config = dict(
    n_layer=10,
    d_model=448,
    n_head=7,
    n_kv_head=7,
    head_dim=64,
    d_mlp=1216,
    vocab_size=2048,
    activation='geglu',
    norm='layernorm',
    norm_place='pre',
    norm_eps=1e-06,
    positions='learned',
    qk_norm=False,
    attn_scale=0.125,
    bias='all',
    tie_embeddings=True,
    parallel_block=False,
    extras=['capped logits'],
    init='normal',
    init_std_qkv=0.017,
    init_std_o=0.0038,
    init_std_up=0.017,
    init_std_down=0.0038,
    init_mimetic=0.7,
    optimizer='adamw',
    lr=0.00141,
    beta1=0.9,
    beta2=0.99,
    weight_decay=0.16,
    lr_head=0.00603,
    grad_clip=2.0,
    warmup_steps=204,
    schedule='wsd',
    decay_fraction=0.81,
    decay_shape='linear',
    final_lr_fraction=0.0,
    batch_tokens=131072,
    seq_len=2048,
    doc_mask=True,
    train_tokens=520800000,
    steps=3974,
    dataset='wikipedia_en',
)
MLP neurons of a small language model. Each row is named by its layer, matrix (gate and up: input weights) and neuron, and shows model dimensions 272-399. Each number is 500 + 25 x the weight over its row's rms, rounded and kept within 0 to 999. Numbers have three digits each. A neuron's up and down rows have the sign that makes its largest values positive.
After each neuron's rows, "fires after" lists the tokens most often just before its 100 highest values on Wikipedia text that the model never trained on.

L6.gate81:474481481502454517534514491518512486509482491518505510450501503512488478473468482503517452484473516482531498503469475500493505475487511493510517496492458466541517508476471512515510471522567495513479479510506497441455495541511493460514499448522463499552517526500498478520494478484443472564528504490523496483506467506497499514515540528506524522482520515487450488527535482491494476523493
L6.up81:486537521491483505476485494465472530493524495491499470473494507491503491525485485494496493450491500541491529529470489481487501474471501495488492505479488542565525499495513489540488492498535496515493523490509465476472476529483508500489538530505469516537529456469501492548499460470512475522501481484489502475506520484468525480499513511525519507492519503490539494546507442516528501518503
fires after: " ", ";", " 2", " 3", "76", " 1"

L6.gate108:507479516544460486524524488482500501553496481453500506518542485482459508506474512517502513475494487527500496508521505475531507491495500526508471492475529427521515483517517510523510483510527498522530479502461487480477502545486503487458475516530493513525533537527539469486554485532499495577512502484532515516512488518460467549470498529485487463541532533507485520510539484526525473505488
L6.up108:471508494539477434498495453471535499513455462504510478543514502510498490499480489531506468506490480482508527467478488491478507501503482530502520503503492488521519444509506506516466480505485486502503500480482528463457514506517525462488504483472484420504470533507522466524496519528447469500532472484493521520511469491476501513506489509499488513526516448442496462484490514491456525440495
fires after: "-", "|", "\n", " ", "S"

L6.gate9:501517515503453504496568488522491496545443528506523513473502513521501482497531497515462474511478493519501510511503491492512509538517504543520495498527517519488515517456537511523521531522513489496498499473506527487487477503479492522522443504504506478503500506490460494491490479477527462547523501518495516507498482498526504478505491484494493496477494529528455491510488456519491525493474
L6.up9:498504492508509522509463520517504511527526530482490498505525458501496491492495538504473483476540484530524508542517488482533513491495534460463487510518499442494487538515522506496463486512511490524495469498502455433511497495476524489506540533516494514466505487477485482495526507491494493493490481534521543467527530528459507517502478537486480482508484546534528488494478480525503458545480
fires after: "\n", " is", " 2019", " 2020"

L7.gate0:514524545512480541504489491500523510482520468483479479526472476469483481524527506519454460515490469490532512528492476437516466476537518513526507483450494485476501500531489514482550446525493562531506478523481531505494499504455510458420460492472487516517511541486525483501513512552481495543508528517533505513474481505472484495477502478455501514473501522518492473492477497473482512493530
L7.up0:503504496482483529481488495494501457508496483486516507538492519460474487470494531501455487493507515509469440520478472451535508496465507504524488472495497460495488496503481534515439482499526544477517494438454522493496480518459498422493499488486509456512462480516514442483495467496525516534562491481529523490516524502454511487480485519501461500499487509515540469485524512497500514539508
fires after: " ", "\n", ".", "one", ")"

L7.gate554:458517586494455536489482470538492508509509484513509468482501461508525440463466499497476506499518491500540540495500480499500514515524510503514565520495476515484475511523493474511519513525472492495494518520485522437509508510478478506473499494499484517492497567462501510570485524542509497494528513491522455465509492536447491519474500516457515448455516522556487555507521491542495510493479
L7.up554:499505535460515521493534498490474516522472558465487496481459485495520505518495501493492518499517470489515466539517523479492485504480466490503509515502450475478516516525477482511469454478516503492472513485519493520481532493490534509569499517534509488504531515501484527491522506503486485493528472487443527531491528507483527465496510469483504470537511545496504530454540486550552496524505
fires after: "man", "ar", " An", "n", " Ar", " Mar"

L6.gate637:467473456491519536478507514549454498481517466502540511522514493526505516485476515504476479519501531464539492511496489483542515475459471475502503518511508512511533520490497498533510489495537507525477452470540477476481528529499467515493499495484514482562492453498487484519530478500511509460526465504443475497505466490494449534514471513528503489492513498466519479490554500517515482496483
L6.up637:520492510489484485481514485475470484512541500538497529500513515445519478520463474520487525492490551485483453514491495476482523478496499524493494488513450503543518457472499492494482462510515510487507475485497478476486521543492474508473538564432527482519479492476531462476487484484479499460493490432506507495538500498475519510498508484487483485487547495464547509525492518498534502487497
fires after: " ", " 1", " 9", ","

L6.gate156:516532482546500520452486498487525488541513518449529502492487509478478475502563526519493495450465437497482517501488520444527484505511508546504498524445486451487530483532512479530465498462480513557481458516525493517533480508504482453487470502510504516532480499526494448488492472522493480518504531527506478517497516505474478495491512532489515500507493495485528466511501470485515491468503
L6.up156:499491553490461518515494499509529480515494515516516532476531512524462487532462452499460486462477485518517512523510499515456501508514519544514477481461449498530531464493532505472509515535460483530469511505447473512485515514478467495487515521469498490505513484488473468496456495543484502535490520513513545452513520515498499520468495489488500449520486436518534483491533468564515514474525
fires after: ".", "\n", "P", " Pro"

L5.gate82:479493530458523553495458437498504559544528432512532485509495502507499518516458487489537505530482499523518492529486480484510523494480466517487480501499507496502491551524489493476464502499508472499489500494468519460512483493482467486532532503516469545528467545490447504485521442491510511479559525528486496484541488502520499515508514513500483496516478501523498470521482555487459532462485
L5.up82:500554498487553557502520495525489527447506514507550458491491492504596509495493503475505462497462471526507504490455490467499525457481473489489484506462526503494439526519524502494549478490524457533487508503475532526484510461500524490461507423470496513528531511495486464499471483520476525476505503478486476548514512509490528508517501517519518547494482505504476457489500488523480521542507
fires after: " the", " 19", "–", "s"

L5.gate194:447478519494510490434500499513527496516487461467524537511482464472485500513468462508493487471469471493513520498534496479508492504475521510506468506464512484470539519496507436475512547531509535501483447494460542494493516549470506493470519506509503524480472543509489513520486461494500472517542530496508515478529504552530524537523488521497477478517501556488452509464503476549485479502489
L5.up194:491527505479488517514514529531492485498545497567482489505513493505500505502529486519501543507521518524491519464505514482525515556490490462515519512525472501489487465514531552550476463518521526504511536524520552487494480501471491472546520483485515483533524480473512468505556500492564497483459468489547479522469485459494535494514520554513519541468514483528529529549517504466511515513473
fires after: "\n", " =", " a", "-"

L7.gate182:540494503542525486467485475503498521521472489438503499465522499480504494495580497518447506544473546503486472510495527486562463492467463493541463475506522507521505534530460495543480493506464516529472482490486519521494531502513498522483456511473505475516509472456492528470488505526497468486503468504507533500491536541519525541485476566505510498481494470525506478482510486504481460498503
L7.up182:480534505508536508514515469493540485495564492522513505493501528545531521492488481484526497449520558516473508486495509485490494511471454501461468475498464492515518490493512529484487503534507493527476453503492515509477514473448497504504526460449516465517478440481508476521491506500496460502508497466533506484478483480516467441484509530467517473480471508506539478521503496525461514529508
fires after: "ba", " sp", "ga", "qua", " Ba", " p"

L5.gate68:458446502454494491497490506502472516516511494479557508502505464490525480506491504508499539473455481474527523524523488472498509482509475507525480533511522472526501497500480453525483472516508527486497482524513527505494486492454502462493483503533525531518482481483502462516498451481516483444520460507461469484492501525513529538503482525528521519494527533482462510465521501523464471526486
L5.up68:467535473498568538506511485508502472536493459490507440484455506469553528472520513504471504494504478467528517476535468505506491485494528494486527520461492478511504445461559492504500524497506451470486455502558521484473515517493502450489543506485516497538497493479469442526468503466477450479498473464528500494516463497514491486537490524514496547516456498529480500537522494544465467548479
fires after: " the", " and", " in", " an", " No", " a"

L6.gate277:520524463492506526498518490509528480507479471510495501503504485484523516477500463530479489504536497485528514483487507499490483522473475492512474475487481527485529473507510518525463469551506553500474484496439514476480487510446533474480481527506511507518502503470509521496503444489507441504506469485437563531499494503556537515501499540501487506526515534496517516472544506514464486507495
L6.up277:491507492524526554495476504500510468520488493519510511500518448510541504516480493482465454498512508547552524527483516468507503495487523483529495498528510488543517495460560490519479451528520514494516522472475544472493502503545513472487499493449510470511520489502517516524515487472506464475474459472480479541496468515503499516509482508541522501476485535518521500521506486486442494537524
fires after: " the", " of", " at", " one", " an"

L6.gate287:426507535461471472474493494491502485512468487475510453475478481486470494505493453486471508471541467486482533491499526463510522480465502477500478505477506442480517486493502469507482480545550511490529521481500540500506498511500517515498479547497536514548497532483529479518523478510511485507480491488518518473505507485497514559469485535516472492466529589477499504505509517482502487494516
L6.up287:483540494457473500477481482512453513469500475492481480495496504493523509486475483527492515498566511494521536452471462514449472496479468503460516457488505498485476476528496513492483488508475517497501503522501508527481489511467522466471529564466476505472459482474494493516486524483510530526530511472521546515514468527512531504473485456489463540486465551518437552505499525531489486511485
fires after: "\n", " ", " =", " the"

L7.gate985:471497461500446470492514500538506499544487500514494460547487499534546516492477461502505516526471489486458484491482478468495497478457511511516539512471490480488458499467575507535439452527541471485523519478464488525494473543492475480499520528542469514488505546467480511504517513544504509528517540493470488490524438495488511517517518483519488518461520523524447513490498493450513475518515
L7.up985:478521455534423524565487458497512482489471487477505490520474524489448475484470474523474520513449523529521502491466493482518514501469503490507515497529466432507518447465547519517505494500533527537485520589484471522493482463528490495480481544494480492529444493529497500469471516475521514530506542569463526494507489521496493492486465514505516488478492522500489466526500510466498496471493
fires after: " re", " It", "im", " person", "ch", " qu"

L7.gate706:492545506505486531517540516496462506487477495517525503473501502483459539523476539534517444494491519483535543445515483473564531526498488502508502514493529525526513462502523488498498518540526509517496486554504525544449533486511522474474515498468498476551462532505532465498505514474507516485474544522484494490515504512520476559454490522499539510454506501480535482491477508494484462529540
L7.up706:507502497494504492499506505504493511465460487485505482491509488511504512513486464504472475486514446538501530518518537508530525530505508473464519526482522479497487450481547501506525512439495505529518498509480502504494485510481529526546514483513463481488539514473481520517485536503520472487489537522455536510523499474492528550454517442476488529543509464503538487482483481497478478471506
fires after: " So", "ut", "ur", " f", "o", "re"

L6.gate1053:475514434501479464467534528508512482526494498416501509501512495513483498507540544512480517499488445506513496557508512482525501470512512471513503511479490529561516523528485462542551513501528502490481486522531463513527464508505494483470500457511541494485522504496498458480463513505488516539530484515530492476517522492465435494482493543488500496485490468471492480485529479547555476529525
L6.up1053:509462509505490474470550481494488491501511525529477526533465514467493503527490508494492457480524461571424482513505501512514495511511493454474471500557458520473478483546496502527441531471543519518513543521468482475480490471512485498576515514545505477480453495530495501493533486527468478496466523502495509489469536486492531493493475469470484471491495490452525506480530473480527514547512
fires after: "s", ".", "pen", "(", "c", "es"

L7.gate1084:509526533540499490476523479475495485499465501488492496522501489486496507523494489490483428479514512523486487517505531463521495493502494452546464527468521499449513458489514513538539538474503477503494508498497507516507515500487484459486510508465501499552518531521467511483484484497511459439456526530503474500515489513498541506515473507527486516568558474466500516503500520537490474532495
L7.up1084:495532525508485529494486484505509496479503533523508490514532506526496517489522494529505515514483515501460507494505499524553487525563503502558534500491472565475521513468520495496550504500551523522530531516474534490543524524477492480488464486498510512527489541490466541510478508469481528467488538540511479455496495468509567458524491502464515457509487471496497516548498481498474475498486
fires after: "p", " Pri", "vi", " comp", "ri", " ex"

L6.gate859:485513501496525507494506518500540496487474465509477491539536514479480508499466469505475452464545502441535540506517462492526511482499500505527497515523510506479507488507530551540451426541488461506513501486517472485504512549522512481445512519460521515510512484474541498498451464479489477496459472501491511481527481476507513516493493522497525500517576501461510489492524480522485487539501
L6.up859:490538521468540537468504510487536491500521500497487507493517518503460510486478501519481513512520484513556512540482472543513497524496513501519510494472496516473483501497525524519505473525488482503472532486515481484516497519493523514485468490454487485538517476491486495577468475501499507437465479496528510461530450492525528496520538533495537523510519533533513497502505468518494499540493
fires after: " |", " the", " a", " C"

L6.gate202:495505532502540516484513506516469514501511452488497484504532504472510475544509507512497532544457504472458509506509460496558506524470513500495462494450446502493558508528493540531481505476518535503522517470511471481471507512525491505469507567504515496503540490458492405469539481485530463497528553487499508510520486496481493482460459557479498492486481522508519544530481496486487489510486
L6.up202:493499486473497499516488564509488505505506447540475515493503509456532459500476483502511507511494533494492521498491470478532497521442509544494489488476465510465489541511444470522514488512527535497500494485505517441495490525516501512491543546490506489503473475484507494528519501432514439501502460414519504511540479511506528514458451534505447511476516523477539502538500524476473511525524
fires after: " ", "s", "able"

L7.gate924:498503476483489467529536495539445480520516489539538475496485471521487446483498453507510527498478470461508502516506486494466518454484509532520492508544508508487481508440475517482448485490488502508477485529467483480463466540441513484479515517522505485510539518494513523538486512497580476481497474509534487495537480535502468518492499519466544505526491518563523516461475532493516524472514
L7.up924:501532557471495514493513498531457508509461536440510478451505509486482547535481543489481497562505471505538527484531515497471520520483518518502479491487506473548517507501475478534458490503546528524521518497551556482464536484479504508528508496490513499530469488451536475499504493522511502490520531473518496532550524490490472494529488464498507505521516478511479515509512488553498491497517
fires after: " Ar", " An", " C", " a", " an", " the"

L7.gate1018:527458523480508521506523470503466473462534492508514485551452494509515513518535507526444541541529500447501484487470488461545515508534466479525456503496508467558477517521472529534460483498510513493455519496503518466483476481517479510483483525491538465545510465481500499483490471501495510509510488496493520520492522505515533493545489527483527517507494529503482521508520489517470511557516
L7.up1018:499504512483526510542511495492477492477496511498530500518513474541503539521486482495477470561539506477544571496500519511535489508472494491563485502517529530509524532512501532494474512508527527496468528475491583499483525473516462501451471473482545493521511544493515540481497514489463432466519483480510467505506523474524553491493500480506518500522535526500502506509537555534443489522519
fires after: " a", " the", " in", " ", " an"

L7.gate331:499493503492439519529491441532497485543482508497502487477503528499471528444528547500524473490477538487454531486536536508541505567509493514519486540491522471486526454472491498487534487514537511499492460481512513472492494479470493510477496498471534512494529493512546486461524506503489499491493510574503497501477479474517483532469477500519469498506517515487476494431526479490495489517467
L7.up331:488472510508487513491473486509473545529470531475530513517498483542473486479440472497510520506510513521515539492495533514498511506480520509500512545474490498510553484499523462508514508527496506447555488521498529505492518541497464526484502506474488504508490478498463493506490504538473491486508530560496509491527507470500510542453511535516547505564508487461453536504524499471492476516490
fires after: " ex", " f", "re", " re", " sub"

L6.gate504:502459487491451457471480487499509495495522485460519527495543454484495454503528459527520468480485503523496494503517529487528510526494486488485478527505456486512527498477511484496515490520523511494510484520508504460519464468469469502538480494507495537501498514550493461521568486497520514480529482527498479474475510525492475592504509541509507484498508512470500469534480478491514497491473
L6.up504:507491479502487487451494518514496490500518452502501490507521496550530482485522457505501521478502530521485512507494483498492506523559463505522510493482522551485509452522504485474463508492510533505508524495520541502490493470472474462490498529507497475534479495509555465488501500541490505526479464501490505493488477516510508514456476524501498501486471519465473535533442498487479477505501
fires after: " |", ":", "\n", " ", "s"

L7.gate976:505479500468498525468502548549495484486504449492473527465530487489474497514485475532484487466496481474501522515525475462518520442518549506500489548517425512541536489503511474501508481524507483518487474529491518468489513516450552459487531485508514526474509592490510510463455509476488521525494497542480448554495486504504431498505438515514522480516524528540527533488484530473504508491525
L7.up976:476485512462438534514461469500518543539485443445548501516538533504504461519502518510504449510493494522521523447499480494517493493489479486492468511546504483498533522487464521526471485522490515512495507560468497518491480483460504471498468486503498523516528519515489482492500498508489460464489539497531505520525524485529510496505476490481491527530492539515478453470495500523497478450493
fires after: " the", " The", "hi", " be", "The", " a"

L6.gate14:488532458435518553505479494512473508522516446480515511488495511497506504487505462492508512504499489491539558483511479503517523507456498500499474490481520504501516525492521485509489444487498498480525481486502482486514501542452523469497493520516512530497463466495475500521499494518488513449507515452482458445496491510503514502501481505488460497517522531528497498497534534506479497480508
L6.up14:517523546488551534536472458466477470500548522499511481535456518533488533484462526475482481514489492533496499526475487476493503497510496507510484505475489519525511496500521549488480473539544480468499541539495466514497466483484520483512521511474503469506524431478477488467463463472520502485490470526480485498485477507501481513493498494517513493491503513466515514499527489499533487534444
fires after: " in", ",", " the"

L6.gate572:502490499517448458484496481474516486489497491508498526523469492497469509499520480519497492487470452489528502481540489503546508504522518499504483492493520522523529497529484505550448499496459484475523474484475497450509429470498503484509483525535504485499542485511544493445487510544505522542495505526528535519496502500473516493474492506518512534466501509470529503511518529485489485544512
L6.up572:546499505484522503468539473472517485485501519510500508554478514492508514498480518516502526511499498484526497464479487481487493550530564487495499501510447518472480532516433542485509484493497530499474508543482485484470499520474512535523508554511474491511514528448558518472513507542475503479492577461518459508461536521510537436474527526485551526494505473507514546533471557545517461509459
fires after: " |", "s", "n", " ", "-"

L6.gate400:481505493485482539524520518496519461519504480503531537493473515443439481541476508520490519536479519465535524477503504479490498528481503453493510490472509512483511517477466480484482484538498527534482484535493495511506533465488482461425489513495501515553468473469526519505501502504476472506504479490506487530489520457516470509524463498513497506487493522473539559496559504539512497509505
L6.up400:492523526518521480518479496511490552483495522523503487500467509522469521460503490491476498522509472487535488518504472528473507517473540566506569517487457519472520520521501517441516495525535449498511501565500476539520505509520501548496497461524500489477487476488488502492439499481523509520487536503514477528441478526496510543503495441514488493445553482488453511485503504501526481501511
fires after: " ", " h", "chi", " in", " de"

L7.gate705:487481523514511511495531477538504486489511512491523500503509472504493579515503493490492491511470503456528531492493496482518492498485484471522499505484517493533475532522520473489483495497478521501477483499482514500504505524452471453518497516478503479525500511537470461500484471481520485480527476531511523488475491510495492495461499531491537528525505519509500517491502475490504521611491
L7.up705:527541541474535511502504479454525460516550498506527487517444520461530523521536532492512511504533550534513519476487476494472500503481488506525456487470539480479451514539440493485521519517531522510463520492490535481472480552484484516515505478478509487513491511504483490478507490534533474493531436487511468521492497521482491520493530506521501559530493503460516505496439536538481532528488
fires after: " the", " his", " in", " a", " during"

L6.gate1192:501500491478499484467522483516480541480457534531530527543455486515461516508465487515523545494536482462476486490514486492508507538497526503508531492509513509541492498465471530539512513483581520481551502469497466449519512501490481498503481505499505527520466495537517489500491523499514520493488486492509469456538503540512477510511529490500532506473526492484544544478466524543492482526474
L6.up1192:510491494493527457513523501544472510504453536509510492516483510503501509500486498495512512444503518496536502468512451470506510524521508485498524535527510519500481479514491521504494504478541531501503526493492487463531494499483513509524501499472506507548528474530453488476469512484522488498466484474478532489538525514460496514493518519527530475532536522474522537496503494476461473519497
fires after: " ", "s", " re", " sub"

L6.gate281:505505517514492516524476503508527477525486491499549512488536473444476493484473506509491455493491448506530523524472533447522490521509507499522503502474499466552512483499538518505544479506515483513495470523514514512491495499521505439534477492484504528478529516496482443478511482488507449565506513519513485453513481517446478485484505559523531481502500502477496437523515471495482479509525
L6.up281:491478468510510510488499560564502544460479477493500482542518486460480488477509493500482540506473469532531531477516498471546500542522464490472537478471523493497497450507485496513462489513502469529546486509515504495491515434467499463490485531533549487531503502486488481472533491465507505503504530528474533519490502521481463505495485531512541512516480535488438510474492493511513480517484
fires after: "\n"

L6.gate926:481500543488454425465517499465484476488468528485484526533480478426483492500522490521464514502430469492509483525506513497511485496531565520497479474522458455473545438537485467479509522488537528514488492493550500454497531495470486495499497531500488453511536517490505497506491508470512523512492507516491484503492512523496473502483458479492485482496496546524462470476504517515537491502505
L6.up926:533496520467507523480471517498518484494487515486497471506507498527514501508512492487500541457504529505558532521507529497515492526534477491508529499526513545496501539511521521522504499488506473474477515509550519486512535499486569523523511486474502522555537491524524488519484506484523518459470499490500489475502481531487518505507512483520516456482536493477509550473489484486522446540489
fires after: " (", "s", "\n", " "

L7.gate683:484496480447439491489531527489522488500460505458512510523509478522486483490526496492493481509501539474518480544480505511461494498491534510494490515500486517502530540507531499532505474513506500452502475506479547465462486509471502499541481552551505493545519532503534498510519507495489478474522502513499463486492478518490516485498515529427505476476464509521476462456513522498474517529553
L7.up683:464480536488555456437536502487492509475504509499507487472501503516482505506498495503466503502546504462495521518532460485508473489538519466485469509508515482501490507487452516514429503521509525498478491503509530451523523501474508496548519517513525478530456508506520492499551493462479462423547444453523475477469517520504488469498547544491476559554473542501511491479477517503485510480524
fires after: " an", " An", " his", " the", "s"

L7.gate178:499499524529507504476470514497494482484516505468506461487520501505490523583508533495487484458500510484491451522488491463522506466519506455521463498537504514528508473510483469485501514516481519498513485509508514507483516486472530494488516552490513424531498458511488525469476507461513469471497499513491516461501485503473520500476484502528528515480522513469544475511491512496450481536514
L7.up178:506495511545524501511503505476483511472486522468514508501503544532486481492500487503550506494480499478530488492505507532468469504492548502523520490483528474464494493537490522498561488525559485525492515489463542542504545511494531506543483483503501468502488490502523511533490523505499480480488508525503465520498488507462527528450488534508528522467534468490496487510502482491503532495516
fires after: "fe", " comp", "amp", "ri", " pre"

L7.gate201:481501505517518525471476518525508546468551485478539542523505502463500496544493529488468471513488465504527504466509462504560524469482477501494464547513538465525535516532485512503437512523482487485508456504463491527484512474512476502487479489547517541517475476487521494458514493516479465472494485493518538473499465511512509510542482536540467526472500469483505466496527483514473460456484
L7.up201:500515517507523519487545503484533490526507566538496479510500493516470521515496481511507529492493541522513539519488506516473477533459499524476493488517505477560489507529526512501468506525487502502472508471528510498484507514499523557513521510480509499522479471515481529496490533548447505483447513464486502502499491434467520501500485460515519461552540517457481473532486466469494503500529
fires after: " Ma", "ba", " ma", "t", " Ba"

L5.gate413:482489550497481468492514480510477476481512498495516480516481477476494514494494480510476509464456476521474509511514510488457511513530472550536451504509494500553546457531466507485460492481524490496523492499502472497462486478467501431484547562554507526516510478449518452447489466550530552512495489491504487523501485482488465500454454527511527504482520493460540520481491489534533489489517
L5.up413:488495467492481490510487483527521462509509522500512495559479505472495510475499479503483481478474518485527476498496523479491468475484514537526541493485482472545517493556472504521522516486471503509494499464476527475528482452494483470507523466448475501497467509492489461506434484487493497512483485493524489526469485467530484500507470543482503487509499508557472566512515497471489525512503
fires after: "\n", ".", " di", "l", "r"

L6.gate996:538519511466457518436511526466530501505527500481504494485502505481480497495526492501519486445494478500509482493493497460530484488500519465505449487493497467506526438519533490515537505506487511476501475463473534497469437508481496441440512497524506558485492524514491424451498495562502503561511523540522510526521489517494490496458508535491522500511490563517444500498501533466456518458520
L6.up996:469478531483451529495508497457503466480490497482519508510509500471485489489482506502463468465463494514529485528506528442548520525498524457561474498512492519499549459520490497521447471517519526481552509507492545497519425504459492456441515572498552464574518478500523464474496496513528480481447485500527501504507510490466465536458503543506511479474525515486520519492544507496530511482509
fires after: ".", "\n", "==", "-"

L6.gate346:496513479525500516483547476500487535471460539492521487509441513519458529502464496499440526468498505484538502493518499515551481521493492548535517480505530526493530517487490462515468475491531504528528487524490559471472488530477464519458476491511505492512551560522539504492470516460510539493524533518541515484585509515492490516455448520477526499523530493495450485491544499531520501506514
L6.up346:478488529488514538543434500513511453488541502500506482514494508472536513506534497503539492498505488533491516476484463492509499471505463502519443491438515449515501509484494518500490544533497529479473564536531496498475546529470497513509461518501497530554451482472510490514553495459508449485479504448487494542496483531514511511499494514522443542505492534505536523486459507495465475487503
fires after: " ", " (", " \"", " the", "-", " a"

L7.gate632:521431512480551473497528476519493564501535497499520460515516505496518526491476521500521496517509470476534526518496489487495495491487509497494526498492508459492507510513482502459480479488487487504482504471502525490481481487466464480498502493511521481491517500521560517470522512503534510526567467472513525474536496555483557473527462497501454521492503516521457499476496525505487506498510
L7.up632:534492461476520480507551496521513518502500507550514476519549469516501407564494493568523518506521477467504556539482555512524517525476508504512483481511482494505514512509477511490477524514473507492527527500475532483514472505480468519494477500531488473463476479514512483512524528528557462494490490461480507480479494510435503482506527505491520509504488500517518502479484508510495530511472
fires after: " ", "n", " T", " An", " R", " N"

L7.gate418:477461515529506485492487500521474493517503514517529448498446491509503543487506527484490480546464512511520425515519499491528501490492491466488502523521486509528547456497523515532515464497514490511504467499544480503474486505494503519494513504534568499534494490538498478454475509476489515484480489476501539493493463530511521529484483499510534503518521433499529459519487549510519499493493
L7.up418:484504503523467451525536522502506511466489484474462478554554500505530505498476429507473482553474472540506459471459525547528473516512521515531502510466525477488504498509476518534469509520522451546462497521507462516515547455549507493501472478512502503463515528519563496513465507492534482532499512504477501507443522463472489527529542505527469527494451492518460500491517482500517522504523
fires after: "c", " sp", "p", " Sp", "pp", "per"

L7.gate185:513465449489529512487502406480508520531475483493576506536537497545535483499469528495484481545518499483521526475487446486537499533476482464484467549465525504540548499477477478506493487519552470552506486488503481523516496498498492475470485465491565517499518504532486450485486506466479491464487527524477474474488513506513500554523470482489510495474496466486539481505486488516510461492495
L7.up185:482463534507493527503493469517495505459508522525561482506488506515525520495480509456481524480493499485484496517524495527492499503526503502483496493525473529483472503485500543512456456477488488565484476516492524488534507531502472542510490532523494529480464533535509484510483527530465449514533533515475514538471505502470486498535480517461506479512505481492522512508563490503532492514504
fires after: " Bu", " Ru", "bu", "ru", "s", " Lu"

L7.gate1103:496521507512546530542515498506518485468483516446548485538474482535494512489475545474482467502507529448533534471499483493531536451501471492511505535515524509551528494515542469547530454519487463513484507505517498554498510533477508512489517477501509461482467499485504435497436519453469524491497548493495521482498479522530500513517512502531518510503504492470521463497524496540502470485515
L7.up1103:538527518465529455533557508483523484487513487479483513571491524471534481485494491471501491500516529515498443518511484503481481483464504548486469492532493493508474516489502499492506528487489491463445470477524485503522476478522504515492492492512509472480482493515582518474501463485499526522466479480454513462492496505536493457481544520500507546555483503521504527491503522498475501519470
fires after: " sp", "1", " $", " un", " to", " Sp"

L6.gate1014:498487529533474448488489531537511516512462520476535496467543507494451490506507466501472470486477464520499494510488549517572505527474494494501455483493506402558513488520512480487558486514521501524519449521483516500468521480503451485479497501546494521489505476558518508509477463538506512472486500509549534437514511525462456474491511535486462470506483441492472461503473465486509484433490
L6.up1014:486520504518504535472495512539522503490489490490495493506488494472489520515498463530453492552507472543527487513551529476518514498482520464469518496499566473506477506506536474493502502483516460492496506503521520523490525459478522494497463487561581449502513452496461472449512474511516472509486516567492540526502483491480479484502478509517499491482487514517525505469514531481526461484494
fires after: "\n", "T", "F"

L6.gate99:510503527475489515480526447487481510468496548462503501488478506509483510491493551510451528510491470467469494499495470502519479460513494512490503514470489508516506468509485483477498466488476507453541512482533504468487470468501497481528516492512502472458480490503533444470521534514503539531546520531496553467570466460494494492506491492508508535470472473486532546484547484507464526438514
L6.up99:503456547498516546483518520498489482494492515533505511506489509512460475512498469527488537494480484532464512539507484487478488535493482480491463511469482494451470506501499507511493525516517552522463494489525527434515471484477513503520497517516489504499491514531524471484505522513529465519501509476531490518501481503475501470490494520487461489485532537500458491533545511460554507498526
fires after: "s", "th", " ", "es", "w"

L7.gate1121:518482498512469493541516485523527510535521530536522433515486467526488518476526477522476479470492506457512480470487510460473524461511473477526501539453515510502465534479461478526479501515495507475476528484482495509510478512463499496521510545504507512491489495505458492473509489505503503476471523545493523484522481506539515517499507505496502497493499512505519479521459504476539490488496
L7.up1121:473503459497470501565498498512482506477453527499515507523515466495480497497497500511471509484510481500437507500520546516510515504525496488486521536533473511466469403473477483496507484466552501524508484526529471467528472485535475497555506506494521510488516460528503452474463518509474544508475494532524498479517511491499511559508461514523498466493537506497476423464501498446499511512470
fires after: " re", " Re", "s", " qu", "Re"

L5.gate304:498466545485455450519530469511511501532450508491511461461481475469483525499505497466487548500498483507504508554471551477526523554494474502494482495492526515553531486501518495522459502508560497478548494475495507465512472485462454468512490520498494494501522488479512500522546487527492456508495476498512486535476475485469473504475481506493477497484512518527526501513485496519487514472514
L5.up304:504522503500477498465499485504493506477531443501504449516495524502444500499518507495471521480497479492502515444494525494496492522445483493497551517459461465521512530499474528526453526473485491486521502482484511475498477506501462494530491536479484477496527509464557522538463481529470538475507476491545477524486480479493490502528478522503385498473489499552516505554489459488472487501479
fires after: "\n", "|", "-", "===", " "